From a checkpoint of a small transformer trained on Wikipedia.
Size: 11 layers, width 256, 11.7M parameters.
Training: a variant of Muon for these matrices, 513M tokens, 15656 steps.
MLP neurons of a small language model. Each row is named by its layer, matrix (down: output weights) and neuron, and shows model dimensions 128-255. Each number is 128 + 24 x the weight over its row's rms, rounded and kept within 0 to 255. Numbers have three digits each. A neuron's up and down rows have the sign that makes its largest values positive.
A block is one neuron, or neurons of one layer that tend to fire together. Before each block is what it responds to, as a language model described it from the Wikipedia text at the highest values.

Description: The token "in" after a noun or adjective, either as the preposition (a conference in Toronto, in contact) or as the prefix of inefficient, institutional, ingredient.
L8.down3:120127133092110112128144114137081119098141100100122148135085158065146150137170154119112092160120127110121155136135158156169144138137120098136152132117142125112152061106135143107158150133112101135119187108090132132095077148170092127122188138138138122133107102112114112121103163116114074080085160094135150163078100134141218153094148150097110127126122118115101107115130125164143106130108
L8.down51:153151099138112188139115056112150121138134103121105116112115093121113143100091155123152109114149104123126148143110104166136135133132131118138091115132118138141097128106141124159106088109154132156116103132150087123086120115106112136106129073125145133125073166126126086122135105108158111137071129136098113134092166155144115132113144130129137142118093096082129130108140112156176156137145
L8.down54:132131149144174093103132140154111087115125115118100162128141159096088162086115162112099112118095139131123109136089142145108144154113146105135123105114159151139118148137131115115129125096104154150164116171112126102131145140145131148146122100191131139189103124079121137108133109096155124102141102089098154129120174188103130147188128161150132152111148147150142135141125161121127110162179
L8.down81:125101119086129128117141113124138107129134142140127103103108073167143117139103167124119144129122129131104141143145133127086152160116140109179162126107126108127157126108129153105139093083146153144106132153155152129121084132115096136126083150112120157126121116122100136140119134116092129058127122130097146160146115127157112112110109113097163161151131105140135146131099093143118155110119
L8.down228:146146186121145129136163140140096146123186138151129109149161094111141138150119132132119137169172135127072137112145143124110053132139166075137137162117161130108111131101107098118103155123102103148152146138102154053129153110145141136138125116122151100118126116076096132154147128148124187116104154085145116135151100111118083134127085145122119149127128173116135143071123127147159089136116
L8.down262:102141121144098113116143184120118178140183131138120112096119111136100098122124147158126108089142092111148144129156152072113127133143130143140113154134117075149149107126113140171138129102125112151127133147165132110137133084122102196143081142123134134150113135102113094105111068104124114133081109121130090097126133167134135105106158062141144152140135112115147113121127134111121106124151
L8.down608:122117137116098161135130119109136068100096152084147157098094118118085141148131129160160109161144106087169157157153188135096137126157116119169134120134182134113107158143097129125125172119147096122132097162094141109148147157132142114126112122120135129140138120140105131130170130145147135041125114090103143140100123079126104101134101107104143160112099115146131106189116098106116108164110
L8.down648:146118148084106105101128107098166185118124156173127133102097146153098142144155098127156109099135122137135100128135111151079090116100107168163128073105113134184112145128147170140096105121131111075083163144100131114069107118161087166132117140104142137132099128123097112093143123114124136107138115133094153128126126085144131119148154124118147101140067113071127104132120091110129106098119

Description: Fires on cells and pipe separators in sports score tables, such as inning or period numbers 1 | 2 | 4, and on mid-word pieces like acc-om-plished, conf-ig-ured, T-ri-athlon.
L6.down44:097106124093139123161122083140133139138153162161116140122165109129128151173131153133155066157110115135136121130103080125133104088079132092135119114132154094168098115125088146125140150095142114111111086123153107118110089112109153114149154129090149101149117122144123171109156137118118115122148147155145165126132086118100130093095099133150143133140133152151142130143123068096131101116170
L6.down172:201144122149091147133097142169098104153084094159141110143138138174142103098128103138140133159189157110162141108129120134188134136102110103154168109110115125093091160171154128104125145105126095137178095126096148121129130105111098132124155103136095118092085131145103104103116143149110144124149119153099118141104077107126146119126135154135108144098131099096124133177086146132122135125155
L6.down212:117121175112123134089117111119145156098122160134144148136165168139145147123122078152145073163135133111131134117144150139110112095123092104130127134111137141120138106133116105112132131118130131128133133132146173096080150172182141118166148124147158156135111138123096058164132128139142106059151103101120103128095099130142131105144141152130091108077132129171123127136174119108127155124097
L6.down527:152170117116135124104098108182173134096162158088156133127114126110116184131133127139099096118113120098139141111154103149102152121154103117119127116105091160169119158072115138142154140158114134118201121133124176121134109171116170175117144131135122170136143115135087131117127095140141154199143127135169150134136156165179136116120145104118157131161149116133147110165100126123143132084116
L6.down547:180184107119109087157142128112176157125162125130155093099133178086144139119150146113082137135135097117151108130133145135157085107134160065106079202141109172124125140088107088123129150133131146129148118144125173142181149118103118135111116137087100133126145141139166149133108099141124106198152130095146126098132131127130101136086138118128137126126126126147107092095104132108128128131158
L6.down622:107123137068159131111128105105167147059143118123160143101112133140130124142135130095110144119138142160138124159086195121136097147119131093136111127189149124117156146127160118129074130152185101132144107101117125146146126114133129123136151145158133142123103098118134142121082135113144165153138109139097111101118083142137172158113135110152118138148126138138150097132154096092134137102130
L6.down627:153081129087136132126132094100097126109142145115128151141142127176144138124106118132112147143137126145120116098144165103134130106157128111115153102123130135103122142146151112079172132171109159163132137131120132128171140135141141134135128051196168156121117082114126109128116119144129117135131111172103155156183145130107096114126097139135145088115106128082143152173139116137131133130109
L6.down653:090113109120129115184147093111145105121116078086121107111153155127119108132140164119146132134157087125117123155089176136114103175182150116185114145094133139108145167108131108100134117117144112103149149132079183133177158130140107137120127131120112139117166112168094130153133085158147130168174101107161138114125145103123108131184071108157128132114123137129162106103155102095156134148113

Description: Column labels and numbers in pipe-delimited tables, mainly period numbers in score headers (| 1 | 2 | 3 |), and word-initial h after a space.
L8.down29:146100125121151123126147120166142145105157128122126124127119113172154144126123111117136117140131132135109133103131133158120148148113089161119079109089159112162146136108122082100108140134123087126117162132151163135175123098137121076104129102108096151110123101100113110134113083143101116052117185159154147101126124128117124116158131179080109128160091154115107116130133143105111126128106
L8.down56:104112108117141119099160178140122179107147125138141146117137157149130142186092140135133161109177117100121171130158120130109115135129117162096100110122130135121118106117085137149135097146136112138111123093131175138125127154134140144139143170156134116129111173097125159101151134157150107044107127161141147122128096096140113098115175087136123134137115108139142096113124090104118122122102
L8.down124:105123121117124142091137138157091138120128120134126087120117113120115107105123134128114149112122182138096102098102089175175108144163153146147144105143107135123123151107132147105130148095101120141127110129109142136118067117138122151096140135134144104131154135153098135084083139149137102189123162131072135179111137157123118132125147133112123103113096158176139140140159169109135135112147
L8.down217:172081118118107182122160132091149135126136088122183155150120101146124128094149111125119117175157142105141157109084081108109107138120140124129170093079129148115134125116135125137140120115149142152134126119119134126162117139146132111134157129174139106138156173130114133123180102140123140095164153111133099136138154128164118077136123118161112091130109099138104141143137138143134136148109
L8.down290:095109145133112142158144100080131149119123148110099116129135158111099123129114166123127149154126157077151140099125134112122155118103149162128117162141170094129106104140133099138151153123184153131125118094098147137124102087090132153110160147100126127128118123119120145102085125131097113155102129170067113079112129093120120117136131131108138112130147127157143149133083172129118107142144
L8.down381:168099121115119131124153115142096119084069131130118127132108143110122117104150130161137111134077164112117106142117145110126160105160131126162137123093104100088103114126114085080148102120112123146128121114195102122122138158143107135150108157109113108133086114129130155113140139100140120185126138127163112141103114100122101153133121131120120155111073120117155100112124111143158131110099
L8.down414:124134107114124118087131157137122170100163115139150097131133124103089143152131118163182149139121144092101126145107118103125171134142142104120137130137161176083128135142110172106104085141157103149132143175170154142134102110183134161137090101105155087115150106145107091141117127150112099194135106120082137146138122135123121115136124151116150149132121075135113134091148151155109170138092
L8.down613:126128101152158138147155091120106125096122122154136092127114192104140129147101125108123140127118087120118135154137101113122105150112085121156136107098110101093164144126100135137153160141153131138111173076115122140104109171158156178082156116118099135141127105132105131108161105137157120135094145130118152145103124138124131163118133098086141148156103075203115134106113112139142114146138

Description: Line breaks ending a Markdown-style table row, mostly after a header row's final pipe such as Rank | Nation | Gold | Total |, and the final pipes themselves; a few stray word pieces.
L8.down0:149118111133096164149131150061131100093148138163121078104098169178123123125152098103155152161078119138118124112146121099190094123137120133118119105101131110106144092152117126138139143121101148107150095163120140136149116115083134128118103159145174140173121146131094127111154120131106114104128146157112119123090057142143134148163123090075097101145146105100168096075100131095132126140151
L8.down55:106180080128151138149097098148114163130127185140147134097122137148100123101150122141166132161129159138138163121162124119101128109097113155164129092121151145102143145138170133125099132133114113120124120130143128107171145164151119146104130138092150112142135159120143098103118151121141119129132124160095117148075110102165105146113167113164147166138155168122109119125153126091133092116105
L8.down216:093107108124121105111156154141118146125140166111103133102153154123160142128108112134117131132137142153120101128158123089101154107159147144102120117116154128121177139115144127137082133116121183129124110154100110184133103122091127150121136097125127147110151077095113109085123113131144141055148131109098079117101084121120096143126147121128124109142110141093141104088138099118133117151139
L8.down221:094140109152135129151158112137090107126096137140119148137141170097137152112112156125111153123126121124155133125144142103100141131093158102154128120128108101125134122118153116119101113153123161130174161095125136129145126131128151123110121091174132151140116138129122105178153079156130107109151128115162173133146130151137146140125086166146146127111169098120172142102069144112176135069120
L8.down359:103124146119119155111145133149088121137141116114113122139075150163147133132104077141150128117128114117129152136123161121151111132054111123095151175144123088144129139092137134122135111157159129164120129132160107120138162148122162088147132116142113128079148147123107120150151119121129149077124100090138104145123135117151135149105156092149126134146129167143143115131162097123174138141142
L8.down412:160147138139127145167131161112109143100142160114104159086100164109117158132122121106114125102098166161124116158158104103122121157135139128132116131114120096153157136106142111171104095148147121121141127096157120139146099135107109111144109147152150134127118148130114149096104156135113100132113118123127180109126152120100093118134087153136134113129160126129116144095095136140161102099113
L8.down540:110129123120101103131096068128115143182156111156113123112109122161109121106167113122165100131099143132143135117139108081150148115157122101140140134063115144119124093147173075127138098113120075142136128108138134125117128141073133087128142119153140118122098119135108115148146116142099172055128094148104142079151096109146126144146101127087137124123132122097077152102080145126109139144116
L8.down591:080110132119142112114136083109149115112138149141084127156120146140101109168146139161166116133155179113122121099117104123106148169131170132113151112108160121140132110136109122116135099103116113120136134162091137153164132099162105121158128141083153169155110122137082165115120106100121091132137090105113151142108104172158106144113118178085143092149149090099147097142123128088116121118145

Description: Syllable pieces inside non-English personal names, especially Japanese surnames and given names, such as Suz-uk-i, Mur-ak-ami, Kobay-ash-i.
L8.down83:123121091108138111101167137129104169171116147131154144124127129137139134149130113170141104122137106136103096115120162171154146114154156115096137143125113100172174130120081130118150158157130158163169153077177123127153090132142150171139098122120133129115129115086111152114157083106144116121144139103149174104111144140156120132067176129109165107130101108167164120135177163122130140125152
L8.down100:120123125130113119070119173115152115100102150115170127137128088147170123158134153065157139136116157120115131128116128158150111125132113134151156128150104142122115119134138158091156144149126117113111224158150094168082150116164135152118145136100103125119073101097124136131096118130129101049106114141108140095093123109161168166107137165114142144095128097152133116114118140127117128113154
L8.down284:155155159071142137136132141157142102109113127124126120153113148184167147146147169134147141123101130105098118125133111127142126169143122140153127086147082090152079141163090123163113155115083159110107090150133120118105147173138148105111116109084118126113097156115106127123140104119162143106161137129144164147141110138116119144153120170123125165119109118141155115157093113114135096130128
L8.down439:163112153135069110090139125130149150135129147123147160128089127102141161108134136091129133109143126097133132137143128137126118098153113108121119110132117107163138116124185120133141129149164130081129102117148120129117150139132145141137140103127129107129129161177114095131152117105149174137120116111112171145137130117114123119107120132154112107098167103080103076130124073098180144137156
L8.down489:123124142105166117132111088119159143099088107116160112158150155143157130154139130132156107133127070133152115137145133087147143135115125170142149094155096144128135148166080155125111120112123137128119157108120097103141130159165150111145112139116098165092115140119115130118096104107143077021131138104128145095121061136110135135139176113140117115158146156118142133111119135139075114162168
L8.down636:126128118096153114135121114095119130164098151193159132113158147166089077141102131140108108131095144119084081138117143124115125125142072105146114154123136158086188104119133112152168098166095116138128154126125129125093140136133163134151117107120103152122081119134123117150127133092134125073098103090117182178127174113118150125129083128109164147143156112088149125120175145139131113105114
L8.down642:167130137143116127107129087185144134153175154160149118105109077109100124107126163099190152126181150147151131142150102130112122141143123099109103121138136125128174117146122119134127101103136132144126081085129145120118064144143139124098137161110128142103121157129126095142074130141121141171158129154108102119137135095115133105141122109146120145144148094138118110121114133113180098131166
L8.down694:108147090157121167112135159141162125145161111073132144100127125126151154130134170131140078132126143113143140150184117152116052130111103091155125138151107121139127142148120167110114122100177132132116106102160140147102094117136127168129109139130084136130164128148097131146134161151153118221147118129112177113125208104100103124140109156135077128139130144091135117136152113106117125165097

Description: Mainly the line break right after a wiki table's header row (| Year | Title |, | Rank | Nation |), before the |---| separator; weaker on scattered mid-name pieces like J-ess.
L6.down18:104115103134106147146105123116087122128133114119107111114090146084092170131150119108120115129135130141135152120141121146112086113132134173103166083123155182123143122142135119179108067136157132122149164145141139122099126107118146121136132158101155106169113138127118085118102130113120118114126119140111114119078121141137118114130138154092138111124149167140123122137118112165091105114086
L6.down40:115120119121147126117124178100141146120104135124092102176118141164131167113113084154101184105131142154130112147094109128095130124161120140142151134110078127122182172063106109133163153170123170160134101161126078144166125151156162117147132187180134101119144104111124113139116143131122123174110137137139163091138156118105146125087130143131114136132150134120139126217146159099161140133147
L6.down60:109131144116088121128137124097140121126087132131172138118166160145151101146080099090099149152106062112105147119146143160119109116156125136072127086120111136160119128112126093109134100159105135153127171120183132148131155162138136144069110122092147139123150116113141112107105106144133145094123103106117084137095103127124126105132137113093106094191111118119128190154104117139130108107133
L6.down131:115075117098136199124150152131149133124092087089140120086138101140088161142123115136112150111125119136126115113125114144103153143121120163106092120161148138100185109135178128143131132127154115126159130125141096100134129096103154137130141162103141164120107123112132151171114139129172153087120118135114187143118148114109100161125101108085143161146135132115105114134135166105126135137093
L6.down215:140124103119144136168143100098081133114166136125131164131143111088150128111150147136187118124132159126187127091122114121089098119111139105107150148104132096126111093129143147133133125141109171194148095159133113109127196153110122154134127135161145156137140132118125133154132154101116162152095139117131142141096102094125106173113146099153131104168123153141145109126139102080107103150151
L6.down266:140115095113125149141106151123088132112120128144132072142130140161162072126151146141125149129123128103133115082162171090122183143114154162133120157157140134126092095096139152132172173169116128101164139136119118129112129139143148157137125151158129117107144114090096160130136188160131136074126165159129151137111170136121144163177140065120096145133108133088102150125115124134141144128141
L6.down377:150097146156125121059112122105100156121168128138113110135106112188120154142144138117115104122133100129123157145126136116112098095133121135137124168116099133113111141137106139136149154158158123125102126142102137152107119150106136144142167187083163108131149128121075134120107124128162145122128096089106129111103124173095138138171141174104105124112069121144100129151140113157081085136131
L6.down565:134146107141144127146130167141146151136136115114135091109113129181082155095111135154104147154114111133169115138097129171120153124123127145147160124118136125117158113137153141161104097108118150155116183162121122160183147160154122170153112147126098114177206085136186145134129140153106134115094137121114170096143148120107180145107086073119119070111156106141146107152143151127135150139145

Description: Small digit numbers (mostly 3–11) that begin a table cell, row rank or date, as in sports league tables, "| 4 | Greenock Morton", "4 November", "born on 4 October".
L2.down250:128125138071166135142171124147094139136144142102109148116127055131152166135127084102136143133162116146112112134106099122150138114147137138104130108105108171143116174100113109118177106163136120095117148074142129100104079134161138149117112148141115143168178119124137140127159146156136114117092123128138197085138148144098120126095146144141154151126118133129146143101107124133149143091128

Description: Mostly " in" as a preposition or word start (in camp, in area, institutions, ineligible), plus split-off initial "s" pieces (a s|udden, to s|ay, /s|q).
L6.down151:129148156146125074138126150137120141120130154124130142147136128141119096144115120121162101175092129098100127104106134137139126183163142178089116123160088126149127112118148118148091093116151080146109154096185120174123107096161158127121151135138181126153090102163152145118123140125131098181113146126169130119086157120116162108103136141082109154146094152133179146139112135127129153118172
L6.down180:118143087153119124121103145159120149093079099170143144146134147155151161120114094147138122160145112131106149121134107135135121132093167109113087132109155144120094140134170167122085151093155162110159138120116141113116106155110129134134144109075129146115106111108085110153123134127125111016142131160130109146146122128161157132096168107152178143125100131126130140151096149123145081173120
L6.down231:135145180151115155119072112160113127138150163150111100127105118162116113128101104151124127150128139140125159112133114095161169146152148142131115153124169139139122139094120126130136101093140093150114130119136115146095108122170120098115109130181113138167115132158110117135141110098133150102125157145146116131165160187114134133095138141126127123178144123114129109160158113123095122132147
L6.down270:138119139134137141089140137108144137125133153113088131096147115163104177156142137124099150130149158136144092106137080131163144184121091113173128127109119088146132153122117148145115114101110137109136154147140110125144144106152105166079149135158135167121072151134157114146142141153134120183113144173062090080163095126140115114144119146158149154141114144160119130132134104133101171139109
L6.down390:097089148149133123133093096088163094126099108155113173126120105145155120139116146108117123148129104136128100141141144104141124124137153169134149155121118134162122170134082140099127069153126113107080131127161137118123116116137116144119098110054186137104097130119108097150130147115106122146157117134153119090078108089139141137095128096110145152136115136122154115127103132122157131125151
L6.down403:181114116108122122116123134183137130134116152107109133121116144105112110105155108106163141122129138149173116135183106160124080105111111140128104136137154084110104095091079098143165134118134115120159133132125122142156153123124109149140084145085162124126116137108124101131159113134142135117129117112047147112155118137125123133166124109153158103163081104151150118126103088131142120095146
L6.down479:126185117111089154113141131158127126134159121150141161126148078104122127103145120151131134125140151109118128123141120093183113088152141117107103128089166138128114079089080154115134106113093089151121114130129124092142133138131141133111110096128112145183146139123131102143171121113155151190104115082096092186094150106141131102118147109133145125135102092112113146102068081134139129130109
L6.down567:150143144115150125147119131115142107094137125141130107095092119149091145095103115122121139129136099165125139118102138116109130147092136133107107118141106156121131100098162114110114096125167098115086129143163137152078146096106137188142153105167113116127126150128096123121121109082141149021117134147157098122119149113150166142133129093150148157138121136093119145141127134128088146137142

Description: Commas (sometimes fused to a word ending or semicolon) closing a main clause before a trailing participle or clause, as in "arranged, offering" or "place, because".
L2.down378:109103147160095124127122133158116129066103090138161125136159142135127141150151142105130155117083087157148147130156129132128112133132156115133117122140143136115112199088099117142087149115165160146114123146130150113143121139149161139173143119127114147129126127157075173085106142144143141030116156149125187110139107128128143160116144145115194112125130140158131140082123080100143096146093

Description: Middle subword fragments inside multi-token proper names, mostly non-English places and people, such as Guad-al-ajara, Tamil N-adu, Fuku-ok-a.
L6.down175:126129129145120141118124148109106133152156167151139147149136154110129102132092114088134100177152090166111090124127111136147093121117162134153106065155135154147139140130102111103146138157108190120123139121133089113135105125115185148101172118137132104168107157132099111135140110108141163166162118112104147127146123141115140163145137135114152118188133116124126116116105146117076155149126
L6.down188:131122150141136136156152113135163132114116128142111136122138131141130139130087181141105157136119146103122139180121088124104122150128159126134106115142114104101155147113140132091074134143124168130156158129142125112117128117140131155143161127143130077123131117110108140166155128145148132132098142124113125180126187129100141137060169130105132140164094144121125107134096106130135120084084
L6.down193:095128136140090170134124121162105108127163113131137120104116149157158115112100149156136159120100123111099128133144065108130112091111114121143120156117100115155149131118129093126126116111121145098084137122122129135149146130128133173118154103124102148118141113144100068183139105098161104209132115148095147153153130118120140120091143126115106078128149103125148117148144127138122107153084
L6.down359:132145098166141158107130083171186129117133121113108119124152148147157158129139090141104101114128112141111114120156093119172132104125146121120080103142103165140129133154177126119121160114138155118137164126137116144112130131083169140076132140093148092114130136138136093118149098142162156103119119127156105079108094124119122151116150172123111138105092126129111107119106166108137112109148
L6.down391:096133117107130123124155106117098135133098088112126110157083137145133110167123114159162129126134127097104166106147123140139141171141130132109113091129186115140117116171133101086126092082131141124108097144162124140121129151113111156096131098174102120143119116156113080114113134102126164101146147176123105133176125178154167121094149118128144072102147119165082130120158145120135109077151
L6.down539:121140120084118110137160087140176131107112152134118174203114170084165101144165100143132139145095097126110130131166147123095167122111108145106096119172077114127128123150148071127139113127161142130130109144155151112134100111168184125180127147088120146149091120144138110131141113124126125127113115175146096150069074105112106150155149122138148105139110140155150192135123131123133131107157
L6.down568:124136126143103139166150140131119076079099130141094120124144148115140111128099121181113131131124135127104115112115145136086086101147124139140119086103156113084115121172117154149131104121139160136175138109120124129105147085145099098096137117115149123117125140115143126147127171144124121140124101121121146149134068161132149127111144131147112168142130132122161156105185126078162134144149
L6.down586:152125114132098080115100111139146097103097170129107151152061138144170132157129105143118127138137103074116101118109123074141120138128152175143162135134140151133129123186127089134119136113144176126127120141137151119143113138150189146184152119078170143095104157132130127145107123130124107185140084121129141100150080095097155147079098120118131125117131117083189140140113142156166091140125

Description: Middle or final word pieces of non-English proper names, mostly Indian and Muslim names and places, such as T-amil, Tamil N-adu, Gau-har, Gujar-ati.
L2.down625:160101122085116142106158141135114147115134125186133106126098134158134108149146127141132128135154131163111104134134084139132150142114109147124153154128101122126129104127105133152158138079133146095139154149115152168130122117097142129126147129110106100132072146105138126178104125156078123095119181129132062112149111120147174135146155150087087099128130139133098141142129131091112112071158

Description: The token "in" or "In", especially capitalized at sentence or paragraph start (In particular, In September), plus word-initial In- pieces like Input, Instead.
L2.down230:092123109170117140122167111130130092105142099123127128131140132113125117145141139139129113141168101194098135144119118125118084174102126112081129127116138153120073129164117105117149127130127115074136130106136170117134114093113112124163117109179172126131116147115131092112100132108108134056118112121095125139131158102146075124110128111164104096143070123175120143124119102138167121139163

Description: Commas and "and" joining modifiers or list items mid-phrase, as in historically black, segregated; radio, television; north and south.
L6.down27:133115121105112166082123128118152136102147091161141080150099134094138125129106120177162143092135120163147143120083045161134129165101112114096103124136116102146128132082124128104118096198152102136120103117111105120128133095070125119124125125121146145163149118120128140125134091150135138152135118103124112135107120098119163139137111135115154127145135130156089127159167134132121105136152
L6.down30:136114090108103136104099136099167154138123106144142135146087137137123110111144167160139118107157153163137165082121086140145122091107111133091153141113090111129186149145159144164112137135130126098140122114115100087128109118084082117151148084101108123091151107105141161166124119125117164075168094143123111153134070149117117126118095102134154127104101114131108096113159143128095141143170
L6.down64:132138119071131121155141131139134175126142128102165149138139114109127133135119128159167078134156140099124088125130096122089137092135143131121143125151112137132091128129104157128125159110150151138140133115182111156143198104130087139111117126123155164071153130111135152138121083148113147076104092117086154127121174147142155102123093112096170124111101097165132133097134160117155070134123
L6.down70:124143108104101170119134117153135164124126081084171154144122111143143155096147113140116090100161107108160129131085163155133138149083129147104093124166114161110139130163138096101155119094132161129119124108094098129106134120110167140105129116104146115101103111178142094110108126103116121085152040148179175099109131069162150103141152121104141125100128153140143156138126111135121126103132
L6.down90:112102125147176123123084119144111095119145128092149117129106100150156133062142156154142120148121101166132174095147116137119088132113112118146129110139180098095128131135116092146129147115205145151134104151129132161087147148148138118145117168145134146112086165107123139114142138138141119107096107093089134116114114099091138133146162150104156124170127111120096128139163121132153102147150
L6.down214:160117130100114158094091133134114128160120130108191145101163173156122119133159124125123117090099139153145102119096179120101083125152107134108131103156164131147154160125110099098160138148175157032146129132110107125102092093156130101111120123081129126118121136118111153109119144108144116108081076149136097106121154137132157104137133125120136145132130135165104150103156146115140110156114
L6.down392:137145110130155117147153130131114119042121062138128186123121153094141117156094147111147161098104106182087121112111129139137119115143130164162114104143126108121116119113105151113100162106122110112143106124129108131127106065156100085182138162135122107157125101153135154146124174126106085088111140105115124151145093100131112109148142115153129072113143170102127109103165146130147123131099
L6.down419:114115124125132147109140139128184125165083133157121138152134141149143125152127145104091114108115097139141178102157122075132119146093091162167096119108120110143121133132129079139090108127123091127110182126125113098112113106126122087184115123114112093146106120138143137156097144108102141148114105104107101133162105129127089131103077148172175105160123104124130146113125130157095122138137

Description: Commas, and, semicolons or closing quotes right after a sentence's main noun phrase, before added detail, e.g. "the vampires, while", "sites, including".
L8.down96:152149114152125101098071169085166171148158125106129133117160105147110113133119089099141141162130113124119081146115124104090095149125152088129112153108117134080106095105108112196123134091144122098119102137089080150129153129127162105160124102135133092099131146110130114137130120110131120079103119140173137125161140138139151106138131151101102124121133133127084146125123116124117147141102
L8.down156:139135170114121132142115147109088156170095160162119156160133114085127122148129145151109129139138133117134108091098116122130132154104131138150110110163126119124155148164135119109127144116158117122107118150113102104109130108122092105120131143123148134124148145117118103156152117125143155000118118117120136159141158131139142126149125114086123104141134130108105150113131086144174137094093
L8.down160:131133101157129097161137152112099106142138115161094143112114144137149141106096119106136128122107117150165094150129148113149098138159121128163150114135152083154153113119092148096100121155087085163134170130110147115146124113149114120113120113132152144160087173107126110146110126118146153087145141112106108163159135136103096135135166165162080169115146158126094137104141090090132126159098
L8.down207:153138129109116155146123131115132155133139147125100107100107130115108124129163144136113163155105115124132171099119120134137137151156110106138122122129172164120145141133094129153114151127133135156087132114141126139093129100116130138107146101152126089094130112139174146125157141121152089000137145135120131114145159113175148130149117145156100087128164131124093106064108125146121135113117
L8.down401:078130147159123148098148119148096118090137115113121112128149098118101160140136141144107157169123138154132113095147106109099104157139161054131143115122128151135139125117101135118109117154140136120145136134102172161133119135163139136143084145134153127159148110106109147122138119146137128100122086133104144114114141106139122138133138133183107143137111114142144168086132132125095115128167
L8.down459:132143079167157110117135047157122137109126120138123131158137103134105128094094128095073107098132119135158157142143199115135071129136126140128126103103129152132112139173146094089108075085118114158151098148148118149185106130128128080125133122143114133152117141091127135098121186137128124090149128155128132091142122127107154143119157106144125120095132111111121116160128124139150145157110
L8.down572:156105126123144129114141112126110143104105133101151127144202143113160115147082117154128149110139122113140093143118115124154096101125111126135120109135139156145126164138117134094133140111160117140113111152140093131161102130163175091134141116128118158126117125155142141119124097110117155079136105123085117127074194077079125079101093148153121156092086131149162121163129138096153121138158
L8.down660:101149149121113176110129120154080131130113126131155111121137133128139158102148078169135114142105150180103142151139116127143152096152102142113120146118149148125132159129139107113133152135139144119127081110140151096124150146157086156097126109095153121114119066140156112125104137169098117000114122098164114136132086124092090152115115144119161118142118116111131145136109118125119064136141